{"n_layer": 21, "norm": "layernorm", "bias": "all", "tie_embeddings": true, "init": "normal", "init_std_qkv": 0.0361, "beta2": 0.99, "batch_tokens": 131072, "steps": 4547}
MLP neurons of a small language model. Each row is named by its layer, matrix (down: output weights) and neuron, and shows model dimensions 48-175. Each number is 128 + 32 x the weight over its row's rms, rounded and kept within 0 to 255. Numbers have three digits each.
Before each neuron's rows, "fires before" lists the tokens most often just after its 100 highest values on Wikipedia text that the model never trained on.

fires before: "n", "er", "ar", "ing", "ough", "al"
L18.down271:162110182158140137122116112100068140192173088138161103130178155075121103167148099147075084141133097119077145065160073178169141158106112159141144095130116156115105092145094147122074123137136120170109128102048067130161045173135147142112112131134121104133064144066149080105098139149128124101105181088220128114146124113108126182128086123158092082096134129176150172128103119156168107125120

fires before: "N", "E", "s", "W", "a", " |"
L5.down424:134114149188124113142170161170072117073074164194090120128132105115101124123153150122171122119084156136084192110137139127123127109098106135155126151123099171140089158057182134122092123116130136132151115135159160127097132094052097105152130153124196127131133171145150156152133111132115116106117150111132100132164152146118110088086137158208184120108168084068149227179151205111181150090116

fires before: " |", "N", ":", "°", "E"
L9.down55:058133116164086153144205185078151190171156114119111132174129172133148169148086118133092097126133135128131121094095099098177099179092112118111072096092069105160125146121063047079159107158127104153174144122101082135106178105132181104122113160137108124170050106095103113198102136165111199170120095089150159108126102132121114126144111119120105141127156148110181079135091122130108181131154

fires before: " |", " (", ")"
L7.down404:101130081111160133144155089133149106122158126142161090149136166115074119115193183168103166133176162144161136093132113079069096125114169134186113134161146116128129109169128128149116139150126153069177142112134145098172129111100101073143132152099174154112128078076131170107186080116113177161141165124125136076123133149135105225079072115128103147134148170145180135092095104096098149139107

fires before: ",", ".", " of", " and", " the", " in"
L8.down366:205146144161086137140130112114123117120181152101149146166123200174089111135137080148125049123126157110172126141182110119138113174161123071081137073102133096180083109142097123111078104100117135182055159126083091095135106151138112128118135118137173039149133168130132110109088100112120134149169125141131199110131133066113160135072118129063118222143066137150080123167086108196132121135144

fires before: "'", ","
L7.down9:130105162179100184164097132075138107089119123129137141166169078171116118105109102195118132107122123095107108069121118148193203074179156148087155103095128122105192087118153104069070163152139154112142077166118128156116081147167111130065146162179167129136105119101134129130069114129122083138083148112134143181093120123121146172189114040142121135119144106173168159160136071125189138157094

fires before: "n", "k", "s", "ning", "ac", "ing"
L11.down337:113126089217098128119103107120091101134053093141196077091135065146141109165139141167117129145085088093145036092174100121122119151112144133079156163073174136079160049145107176181123126105108088139121106107103148109172151132176136204119129128176084064112106141158073155116136163127139111171095141159118147174135127133158108123129106121138158107122165108029142161122131144124162116172136

fires before: "al", "N", "E", "°", " /"
L9.down617:155167149181133149141119141162149085040121074105080128135132104048102117109169137144142149158125123105138113096152141121161079054101132160106131127065167153161128157088135117131135101091166150123116173107077104103132175150159145122115135128146134041086133113096128146092047138093087108084177095137089150142127096104140118170134147120085116151129158142131119076128114135187148161102112

fires before: "er", "ic", "end", " Africa", "ense", "east"
L16.down607:089115162150155177154073124168104178111156124054131131142137149164112069135097077136049123091145137195101091109146073114121063101164134167116090132162130174146126143093151101150113056130121109177126129122074200156147151152143115148175106126113148148141156179130105100118118135128104111144142106113079108093138084053149144135113074160156160121107124097138174177141094174110139138171142

fires before: ")", "/", "^{2}"
L18.down363:093122099080107132112152124152058143182166171089105171102121143170136136043154107112065157124062124182129168110132109116160174151097083114114104130095144083132131127138132187127112147135154167100172109075107154103129140101043128135095175120150155141144073127082128114114118128149114150138174164169133107164154116190168100097104105190168193154139099188139111154139171134101129137093072

fires before: " |", "'", ";", "3"
L18.down33:097119148107134178130153111121143136164101178144095190134133151147137153164108168137176181127126139126077130057143185074148134077069096171176080143153207104120114151087084118141116177148088124094098123133143145116097076153171112079141148090100131051132098159097104094099149068136142154085143163156143153086128086123109156132148172060132203166143196116175129163120122112106160126104186

fires before: " |", ".", " ("
L5.down67:141071116144141121146120146136139105132126089126154156125144157162147067122135068116177116138112146162027074133147125119161159095091081139068113122157121130097166178110113120144090149163083090085109104144158086115163097149164122148115130093128126127157177173173138135056147121108095121089129091131139070190178098156146155125141086181066059137092178124108210167120131109186089146144145

fires before: "es", "o", "y", "os", "ed"
L16.down505:140155145170138128124174076153082127092068139111196148120204167127148143112061126092155152108069080118112169081107138102131175117135083071135125130073086133178082206134143103112078110190124119139045129127165140141160132113202143123077165177107119140147149141163168136179153101116151193124156121078168114121125107107167108137113083147153095131181155131116121133107112155156088145087108

fires before: "s", ","
L5.down525:123089116094107121185156136142144109115101172108094136126103085175130046131169093119160155128085126092116189045133114101171183137100127129138191106135094137122109138210167113110092142097131123108162083159088124181123088172123097103064137082125122100158163158146155100203070146162110105087125183155137050149115148087145135099134117140155141114139061138092141131135173102156141137185159

fires before: " a", " the", "ed", " an", " ", "ough"
L11.down260:140119128115102178171110176142137070080133144160194107175159087185128095180144110131151102150138086119088172137121110135086058177154100176160191121119133095103127064125154144133109123086137107173093107102138168123142155128071070198137116101158119131121164138133088165126135110032188126140087183147056151131164141132107119163132074073112092112120147141180130140142091114167066168130133

fires before: ",", "\n", " ("
L9.down142:082106122174135078128136158155079178124098151092123146167100085172078097145116131141119138122137121125104129146095153194191088139084125126104105104157120158125079100162163120123174134094139148151119206112157184150150156120187114133158083127117162096123118108096107139112157084098196169130139194110075116120195146107127132079104176148127129148086110135127117136076154153129091070086151

fires before: "ed", "ing", "ce", "ol", "ra", "an"
L13.down662:128038129189108149155168116119078115176117120174132123142155146161157137148101192139122147162099099135148106105117087116096116130136156060116151177199154143102180165145137156114126134113123137157099101049163083140138091117150113143129132122107107233040114093098121089161123131147111137121117096074121138158178157126122146138175188147102107158110095114146130102107152087163098129114121

fires before: "5", "6", "2", "1", "8", "g"
L17.down390:137129173098151123111111096161126117127107165133067085096116146084094110113163131147114122114162105163096177173086102111152125109105138117073196132141105109098126114108137172202121096103163131109160074116116087179056131135209085205193149142084129140201103103111089118121094121112077123113130120114112162111132171127154126109138062204093115089130171171114148168070152124114100163152181

fires before: "v", "der", "unt", "le", "ve"
L9.down698:143129145150126100150175103120113075129081196099082129139144163172137156177186135074111137119156153103148157104122164072156079112125128187118107183105121118143136157127048180123144066158140145106063112158087102150137166087106152136127170073163142100082161125019132083167141111116078122121140156131117131117165135129110081213108118134147104125116137174115178094123165126112163133095098

fires before: " |", ":", "–"
L7.down132:205107103136136077154136182097120136082169134107162100138184127079150109167176168120155067081157106118172121114140109165169139147155097126137134122098141121131137107132125117053138091174117048117154135169142141139057185114140194153159095137149121156140155147114113139107165194093087136141046169133094186107151148136068116112172165150118112154131097117146068123129099071135170123099117

fires before: "s"
L16.down24:155138095077098141145094139167079094114149203092119211170129108119163166139167111188117137094132134090143076163111137135108129169098057086131126107176087169133178132193039132105137207125165165136136135089091133127088159106127111115137118144150145116094139113091147153117085100140150129165094101117106152021173143135140081110076126174120146133092089148134153152163150133145098135123100

fires before: "s", "n", "ll"
L13.down350:101115143162118085104167189127109130092151171154144131120209167160084179130126123162103069086139126157163124093102151205121094079133084131166085095132178127147078123076100111112086158155177150165085096146184150171130123146136150088113151143115088102169094124129120118100137124130170160109110125108158150055117103117152112087145192140155134116152110132094127111108064147092138159108114

fires before: "\n", " was"
L9.down160:097148130150132130132143116137167122092181110134152165161161122169122120054076113182081137124111120144155081106148111080168077091083111153101077132122164154138083053136138123125134157120089178106150221110086142190195121187120187104120067131152098129112088105133140065170119181115117191137112102136104113115116095145127155112093172169146057163163084106163110146178089187115081096122075

fires before: "|", " |", ")", "59"
L17.down35:170148141140130126092156141124100172104170086165123188111185122145100209104128070107145112145127133098137137081118175087131107108113183129156123062121134057098120176156152171162128123119102065142120131168160191129124123099116135116160093106112153071093099131097172119099126135203115111083133103136126172152141142126192169113107138163150143124065145081166120176115095176157068114152125

fires before: " |", "d", " (", "in", "ed"
L17.down600:150139131125198100178145166113046172125136119116098049087150108178130145094099184146118127134134142108118080167131080108141161135096130171187144160050134124135168143050151160091118119099113134135092148138129105137141151090132086160149113096135128190125190150160107165083148093085132100110110109123097159163073205078139120139104171097120171193112120108117171119168146142094130153084163

fires before: " |", ":", "al", "en"
L18.down217:148103090175055106142168127109150126126121131160130121088104146128139153152098153071203167130087129109106128122148111080119081125141132127182196116084132139127137106168122139081177087178147083123117160125142140111122153118138142113079178143152137092115120103135130156127138128159173129171154045087160147087148129127117169119104123086120091110127156095152090167121125149121155137132190

fires before: " by", " in", " as", " on"
L17.down750:172120070134124160139132141077118099185158143125159172135131071110133165141118113159126130114102128112078147054110114106121173156134130157162074115129100074092174104101104135119126079142136138079086095169106175144127117142199095105108138127094143131131151114103136138090092168149107118142169164147159131084044125185172082106136079101096106137156153163146127070128175146085091164124154

fires before: " |", "n", "+", "le", "re"
L7.down666:137133126170093096155112126114161173097147156054154073113128108106111094058061164137150070154126085132121179191102179079155129097091117135128081118114099112148164170166107062127124053178153173128141081158175154127080156149133169107112100141129170115080168176149111151180152104101127170154141120079145190123148123152174123101194066140100142101163130070107134166118137115116175109136142

fires before: "n", " to", " in", " the", ")"
L7.down449:145152083129116131157142082079109122100122118083117100161123158145120131138085136110139111145150101160151080146159124154139088106132110103180139101102115150135118106210138150140095144149129101160128118117118097154158149150170183135102126147070080170078081197117150178103116087093094123126136126082094085126135106075138114098103172126145160162113191107216153132106185141132119211135084

fires before: " |", ".", ";", "–", " and"
L5.down469:124134177134148134077150163066130124156068074164118127148134167092127106119135147127175177112093095184153119152136110084101158133075092113134119128115126144111132151132158122101123136146125173055144116133165138157202168109118120127144135119183125182146114173123161163076131103148128082162110153148168166113172046135128084117057104165184149127153121122129133127091141155075093112070137

fires before: "\n", "°", " 0", " ", "N"
L8.down473:110195140107079131177133102103139098107105094169076122127108111117170163141174152163142150147180130107127096123128101119140116147094085183064134170073130107117077139192102149148110118128117156105142083125129123131171198122171161131084153129129053145144137115133132132137113214102114159131083086126074193183161106106094125092047189100176120127100123095187120135108054170156131130148125

fires before: ",", " |", ":", "\n", ";", " –"
L11.down698:172163150125193140136182127105141156102155122085155199074157152084080077210119161099115090154080096098113108188070155134146156113164066126155107148172110143115171130131122121103134126114100108109118173150108119165114121127097099077086167132139133052121155062141100149116106194148125115105189193096136125146134189135086128150107124124116057171110118153090108067179154126118156116173162

fires before: "|", "\n", "-", "The", "M"
L4.down548:126108140153115070096142101138097154152154132190113116143110174101160183180167144134171127145194120117149106148149112130093069127149105164119079150156145161145130110072049071120186082100113160136101140102135128156159157195130191033140129098088133124152122125165144181107191127146131139165133110115140147096128075122128129064084195102057147132163108127152154125109099129125127096064124

fires before: " |", ";", "\n", ":", "."
L4.down78:214172095120141150133097058166218038140157091124150107159172195083110152073147093128127119137176060147158123127103163117143143132146131052145130100134131099106182133127136095078093123121113115180111095120159145153111053106100200139139148190125158132165106138111080147120106100109107123128096121109162141094071135125082085164085111138116080157153078144141164158119105169148135112163076

fires before: " |", ")", ";", " 0", " km"
L8.down145:138115117120179156103162111090100165119102134138161136126101200114076148117142128100087228140147167118153188140108047065089124120113158127154109122111114084135135135171119143135134135165138158084135178054129179125120154200113145145145147217077173117057144108131126154148105154120070127115159178047160153131065134094120127173101123121114137105138087131131154071137163091172084098101085

fires before: "\n", "-", "|", "---|---|---|---|", "s"
L17.down54:149121154105148141142110117089147100126138092090127061131083146116085090133065123156181115109126136156185113161121107098225115109113120115141106105123133203105172180093144052147147182131165144167169086071176108187100157083104138069143190097062146144129108126161197161105071100120141168097145157175094176121138148149079220116068120153141120131134152149148158131147120143145058123149142

fires before: ",", ".", " the", " and", " with"
L7.down433:110112145159141058135135160166192144086155143134107181093162097173136119123109114166149123124182113149127082115144133172146070136135125121150104152091073142161175122122152090119125083173119050097162125152109189125119113060102111120151141083109074127119120069106140157146139150096166108143136119122127044070159126114114113125137215103116127117110159160130099160149119099076202178141159

fires before: ")", ",", ".", " |", " in", " 19"
L14.down238:109189101136156096138167174108102173109143130098074163135145187143123174093149173127115082162081138129055078194126124119151124178122093163096146122135088133146049114120139070184152137131107149162158149140170150209069122118157138127144163158103104105129157130193121103192110179115189136168094117129090150090082158122124168107172139175167103173100124093095098103138136154126161131136141

fires before: " |", ";", "–", " 0", "\n"
L18.down722:162177098111100128125160106134139160100099159067139063145135166150122156102161103129170128113144139117196163120080141124174168139140076130176083108119111111149119088138091095104169131121157143145083140149165124139152121076126110098150099165100100127099120183157138130092106106170083153132138225141146102149124121174140110110145177158123091143166151118148127201108168123083070092147051

fires before: "\n", "round", "American"
L9.down202:129104157127104083133198075108103157062107146096146133136134137136154098134117086143153150112109167147128080124165151179157119077092112090127151102088146134142165160168113123174084055168116109154111147128177175147109165180076197125192153129113107146093053142152133146052140113194162136133161094161119155136168081119152113102089168139098131093157074090103105188130150121139086141059138

fires before: "ed", "ation", "y", "ing", "t", "es"
L14.down641:084111144160182080110178085098165097098129179148133123137144104106092107098076102122100152151098124138177064165056125140143130140108167109149158129155139111127105150174158099098086196084165118056120090191154106121138118160165118159133078109111225096122155142073125181108153113174151112178143164072085192155134105088116116097162145093083096114140073180126154154131134097153140168148107

fires before: "it", "le", "west", " Africa", "ade"
L7.down140:152082114105123117238133096121114094138142114152033154160099125110125149139164113099099115150143125161085165092150134169101122100156104085165121132092133120166148156101077157078161149138110160132117164062106097149124150115124114156113095173114146143177139172122141040136122140141142096119140253111131175134134174101139102133084096123128154086100117103161128116161146089117010137135120

fires before: "s", "ach", "it", "n", "ish"
L11.down693:150110102147155134119135130090110146100125094099155064162091144100077145133078080138149103153094145150109179110152119160163149098081135160152052186075102080113066081145112164126109164100170151139126114151145121096145172104096105098144122127111153091143150085123060114079141175129100104142073128119155158152131143162114137127116129152150061155179144119129128100108149055062140097165123

fires before: " 19", " in"
L7.down577:138129087163132152181136098130074143128112116127175071177158133138121165140090089172104152138130101120120134090113117052166124136173155106110130111148157162148188074064149173224120103148181157134099125109127098137138165158124127101102109160125112073142154058107099141107049132161138109108100159170096160092119133160070126136109150143138083148044102144167140106150069178161093044100143

fires before: "===", "==", "-", "The"
L13.down157:095127143136150148120150123161133093085183128120084207085085114143133125166044128132099114140092121130099209140151164109068078073080122159088104085144171120149144105166121166135100139125125168160077131146131052098144133164137100130107074111190178112121177134119151140149123099121155096136155070128107098142122132065146147177140163160119109115196128102167103145151074145163156127092129

fires before: ".", "en", "op"
L16.down155:224136149166206137173107081106170160127111150147185126151108116179129115107117166130149114093105092116155170123140146191122130156152175116170095117102130150131046095079171097163110143174108141169156107135150082151124075112119140124163101098113133157161127141086154103119154172125153138195133144124151104119165135109072038107138153143116133133118174100123161123100102165138148101092125

fires before: "\n", "er", "al", " |"
L18.down122:119128122122105102075102120138174103140101181167094105107156141168080161132083121107129119146126100060117058143084123155171143107118123112150131063076107142129102165099135088123193095107148108123096166143186149089131112120116091097168105104194163091131059188085136116153137092116109190099112056129081191140159095128103139160145129133129133180151157144176119140150137135142096097135106

fires before: "4", "3", "5", "7", "6"
L16.down665:110135147094083115143105064154146189178138136125141107126130097116105093158126109128111143159111175122167142141031113095108162130065122082133118142199155109146116143166076120131133154130112175094144123128187150140186100185061168099113140143094174117160085162047133082100188160141112133089137158115116147154161146173115067116130114073094143126114108151166151118163124077108140071175170

fires before: "s", "ga"
L16.down591:104149101116119170102190128140168099080077154117107058118146115137138112161164148083114040139166080079074146129143144127160103113209085093122110132150129163098178109112179112148136144153115121125143156116211086107110073181145108120098110136166120101152154091129063136147119128164071094098171168171088143167122105163126185095139146134165080111106150151156138095118128199159117122136120

fires before: "\n"
L14.down249:104093127169156108151161125135171150124125149128121051191148139184176135149118170135121134147102138130143079121171178162080093087134120147135054108217096186149069095101093113142126148108077071119150142103148120132125152125112123071164136141096171117118140126118095136135124136122163151123194117069126116092078164146121138140101120184136117130146151165108131132130178148138107110087159

fires before: "″", " /", "°", " ", " |", " 1"
L8.down159:131168133137208147141109090118164097109154133086132161107159110094112159142130165144082194130165098129142142164126137093103128111077079161170113168053111160168084202103154140154069107126125163170148146107117137142088127122128160075116181177138144142109126115156176176100091178113131116164097105113133104101152086120065086126106084145076109169146133134121089144153108114154113105098185

fires before: ")", "\\"
L17.down467:128137170129104117097123141141153148115100104145183130123162136117084098163117115152113111111147158095158185090116129120151161122108102107114103107103112071120156131107130129125126131141113140119165176091137144089166113160168203134076158060148133164099049097118096142139104134075126164155123160201114127122083135151114082127161119105131161109140070110098137146187146091110117174110091

fires before: " |", "in", "C", "or"
L5.down41:113108220058169152128171090142100174158112116064151136140132172142151130173089087146100176103105097144071151103150138189174160100112148131151155187064134115171160145127170128127119075150067147070111151091079144158190161169159105181127086097124102065096128114124107066140183051118105126173156133189165089127098083171100108167102118127052122105124142153137171107123146109087119120111105

fires before: "s"
L17.down608:096154122222128139102169134106163109162141122059090160129132118154154096133096132100120129109079143139116144127138124138137153208125115114083161137153097132094181173159145166157147125137123152124117087162181121154089084179138171138121120167177112106093101085081116129134088136070147107080150071156141072126132138153181212080159097098104085106093134090134160120128109152138137197160086

fires before: "ing", "ar", "ed", "or", "s", "it"
L18.down269:107133139070150168125163131126135104077172076175152163093158146129152116083174130109084140128173109139091198111109139114192124134117156152115144112090169104115112106052156140129157098164112090177178079115137140155144107117170093117123094168132145168139145118120139172113079072105154172126129147151143123064107159169151184083081136131134145114127096132148141122076114160156170148099150

fires before: "\n"
L9.down653:178150128119092128151097101179105137130083157095065114105110094066096107052097128163127127120181174112154099080126107110123148053135122123169132157139156110109116120106135095177113131137119168110170120109138184160141141174136064125166123133093115108132180132116115079154133102166138164127111094093165160172105086139095144110142146147072151169125077125180137134176139085139215137125118

fires before: "|", "-", "vi"
L9.down586:127139088118085099109160138104210136075170134099049095113055159106133194133104129171152170125106104123108111130096143060147185132141102125197074116096060195177115115155074112119121157100152123171145150130095159195116119126118098112095105124134149114119142105108172137207150095101071068143126124128116122132178152107052134089179143158099123139178106127131182139101088154151122127161076

fires before: "\n", " was", " is"
L11.down622:073115169066145137072120099096081139177114084125113155125143041121110113181133126119119143103114049148179124170151093153164071070138175136132107075129126192118098099071104114109131119144134157179147120127083108102173167142174136085125115126138098147199121115098108122100068171124153157077107137091140120054133152131102105092147127163142167111130146094112126199117152147104168200151124

fires before: "\n", " —"
L7.down240:073111112157130113106163146176154094051117183166150140159111109189087137083122174182161104129168172152139130123107091119101153094125117137190154118101118134102201164112093118128086190118149146143101128124093106177106128082098080146175118141137095147181109119114161151099141113162121149140122109164178139111154088138131124141104152121164150183159124179182138152119096142000138111099190

fires before: "|", "\n"
L17.down464:123122096167081117138128142127103153074136094162101151145104070156150129136116137145147139179168124110107085126082126126148109081128188129132115122138163096084081128125114132135105148190103121118098111117187154125127138157104085100074130184119164110116132175070118150139140046115131104117133097167141145123110202125125255138155104154124121138170110114211143134110156122178149122174141

fires before: ")", ").", ");", "),"
L17.down260:124167130133106121133132156115038103137129140157122121155139144164114191136149102111134122094135126098142167146190158113109115091120128131139147108136120038115154125096140111147141108147110086133101107140107157133114096143159108137089193157184108132101126069155151114109090089091148084108175104077126124178056117232122135201190061145118136109147093119124190124109112119116117136081142

fires before: ",", " he"
L16.down322:092122090177132123122163088150104137207160076142167130149117162144150180082134117151107139185078179105087136140121131098100122113141088119138135140124098123107113118189115119184173109124110125150113146102096122134154109181105158148117093145108156163100099060147101106142156148131111165087176134156106119158101096159175156079089078121117144109140113157113138144129204080104156223127117

fires before: " as", " in", " for", " to", " by", " on"
L18.down276:133188124115229118112120116190132156170142170112127140118112162103095159099123092182107178121132158151175146075130120097168128123057113153150089088103128098132111142101143113081131086102114133131108075127132158145096176095116122144177132185091021183086122157114075108139141161112151136160129132103150136100115142139090135096167220127115093129120103146180117094144159085125087110139139

fires before: " by", "ed", "nd"
L14.down97:140167177063154168137149138111211151184103088120131150133133066132146171136139106122159118158146131137084147129141176131168066087126092126079091104142084200084124091142135087173138124095135133085107154159114087165113143110074100144073159098144126127132142128099090146145137144102174113198127123172144147124115171162161193144136131204157097121141123117149161214197115085104125096184121

fires before: "s", "d", "ed"
L7.down197:132117150116113162084111051092146133137129150187133115174137140062160148158096116141105126113147150102128042159138123116102108011133165126117125117168131168167106094142056149135155159122129185138093145134141138183215137143176115119101140133175138138152097139127143127134109087147139087114097120077143111145169151099116148082090161135147197097127140130159109162167165094151157095135190

fires before: "|", "duc", " the", "-"
L17.down664:172144203136124138106189135152176130126087108127131115136116105116098104093104168148085152143169128135108120165147134140075093116099120088119108108126122144064129118137094106132113099163069142160107149140107172116149168130157117066123200105116096137095176105094129114072110148108120142165150121159114155104111134110124177117155115094142161125141074088135144075123103122168119141203173

fires before: ",", " the", " he"
L7.down538:074143172122130181123091114083122105102118096093165154167114082135145155103210119121079096137104156141141149071160113093145121114201103144148185155152151117104142142173157121090052136125116109129126120140096112217170121123150063132108153164142146109076092058123067123192120162150153088142162094154065135138087145142131166083092132092141114118094156182138128146101198117086153174056091

fires before: " |", "00", " (", "st", "50"
L8.down139:122136114132050138134192139147186147094081119123155167152128069204096097066083126197196113134150170128108138125186148108114093157108161096126103131161091136100068150117115096101160142072147113107123124120107061132199139128156220129079060118125096172134110166092130126111132117132117120178100096148077130122121160122077127109084165134087164070127058140146139121066122161144121174168144

fires before: " the", ",", " he", " a", " it"
L11.down295:137060120066176127153123051110138182120127108076083094131156103122119075119142074130108117072152108106137137127131126161118087070182136139186125175117079148149136103129121135111183099128158106124142113152148164120110171120092127121202168126107140184120133090156149114098128186207074138128169162178102128153124148150168111123163210132109095179060085064137103155133072133142132181176111

fires before: " |", " 0", "q", "\n", "m"
L8.down424:060141159153157129158099118141113136140086164144147106113100168087107150190138164191111068110132162129174209172086158146131125129134129157177140165113129178107100135125078158138106160121111159134129074100155131164121128149161125128115155152158170124138088103139112146070123194057044188143111156125127123115139059191129112112122123085185090191136123104134119083135104112118100153158117

fires before: ")", "),"
L18.down464:044118132128121166164143118150156090158160135109132142123140089136167153098120140174063144137076170154133150115146149089145128155151062086075109100151117077098136089155124178130131105118194146145143113083117156131103143176058123122087154081137093122163089131109134092126104169175076165140139150150117175200084066104156117137167101139145150112134137212128128181173086119137175164095082

fires before: "s", "ine", "i", "ter", "son"
L18.down72:119103144079142091102136117199123123153069150146080095094170163149060097131131171109113116145100128169131133159126100102149092090140125192091106115155157093119134126080094101170053152114096133139091132020136185090110113141129169130114123091156131149143196122096101128159167117172129115096107141061107122129114148132090152114083102183099166136164086130182118060156143164076115167116179

fires before: ".", ",", ")", "ction", "red"
L16.down291:085210131146161137135112097121125105080120166172179159182137126175155132122141168142136133122108150166142109145148100139115177140112121135087087162135180152099086090087144086165209134112126176134120181103120185165122113053128086153104126055164082085114066071149118134096114069182136115109092149118200121112141091125145136147106153129120139135066141115114077170173155101158086073134094

fires before: " |"
L4.down287:120133116177183102152109135171135137127095074118089098114140141136113208124161163145167090129185191154164118088153146163114139142118076135114139128134084074137117141138110168156152055068115078085104143146120110056129120129173192126121101098112101120179143106149143170133155148109091072114177070136123122139112092132075121100157177140193054102050162159113116078095136092168130119090188

fires before: " —", " 0", " 1", " 2", " ", " 3"
L4.down41:150125123144140154153098148081135126143129076076157096114131124186106127135155141137075138114149158161143206185210094113114151103132091064137103121040075154151146161139112156130155152146130118108195158121088124078148052108152163161120117112065103083118128119164173117130102136072109110147103177144130119138161059141080152161154085113153165101098086091135161117179138119123097119180179

fires before: " States", ".", "vi", "ci"
L17.down321:122160151124143113161186123119091109121104127166150160098112080047174104106153194185111153134142123152104100182104197107149151068139154133163133135129121134145183143132137110092214125120079101138116107103089176133120135113087158092124061153105135123129039138058139136134175129163138103164116129111087115077128124131191137127133110107191173122138105142127123052133123137153128173148151

fires before: "\n", "p"
L7.down161:097121121160158157121122121142126116197112164096090131108177177160088122138172079124153112110080092170209089121163152068148108092102133075137132213145124129197131119143157075175081121107118190100111151095163149217183119169089183135078118135176182157164114097149111103116066070097103149134126124133194133124108113109122129123108183106144128124154092125112122108180103093137106136100072

fires before: "."
L16.down74:130126136058086130126131121126119159190132146073117151164097180181140115073140093159102155084123098162106115157104092085148135115068105199153115071130188207145148117130170101169149172113144164151102100171167136093123135220115139123090060154109153131083115153133106144110151112159100092146120090161121163173160160119126131128091145129142117126159160128139070154098125121126149149102096

fires before: "ers", "er", "il", "al", "ic", "ent"
L8.down31:128132094152141121126133110120144089173183100114136166152050174120143193084077096119156202116070104174181126130160115088138072092084109136076153156148141151085141123150088124099115120193118059104043102157107134156116084159107189135112143146167182176135096115056118108121160117145153103155129084109200185116081143110168173172106119149161160131118130136118134112132131102099142133101085

fires before: "ed", "ation", "s", "ers"
L12.down224:182092164118074144154085162135160110058122172119057150188095113113120123113180106122107069115119123084154144115101135078140154145149117180069131139067177079142097200129133103128091179077129192135127136139072107101105168135122122122147111133109122090113126149100136119131161144168141171110144128175148111091162094045170103142122069132097132087096100103093164142161117071104141165149159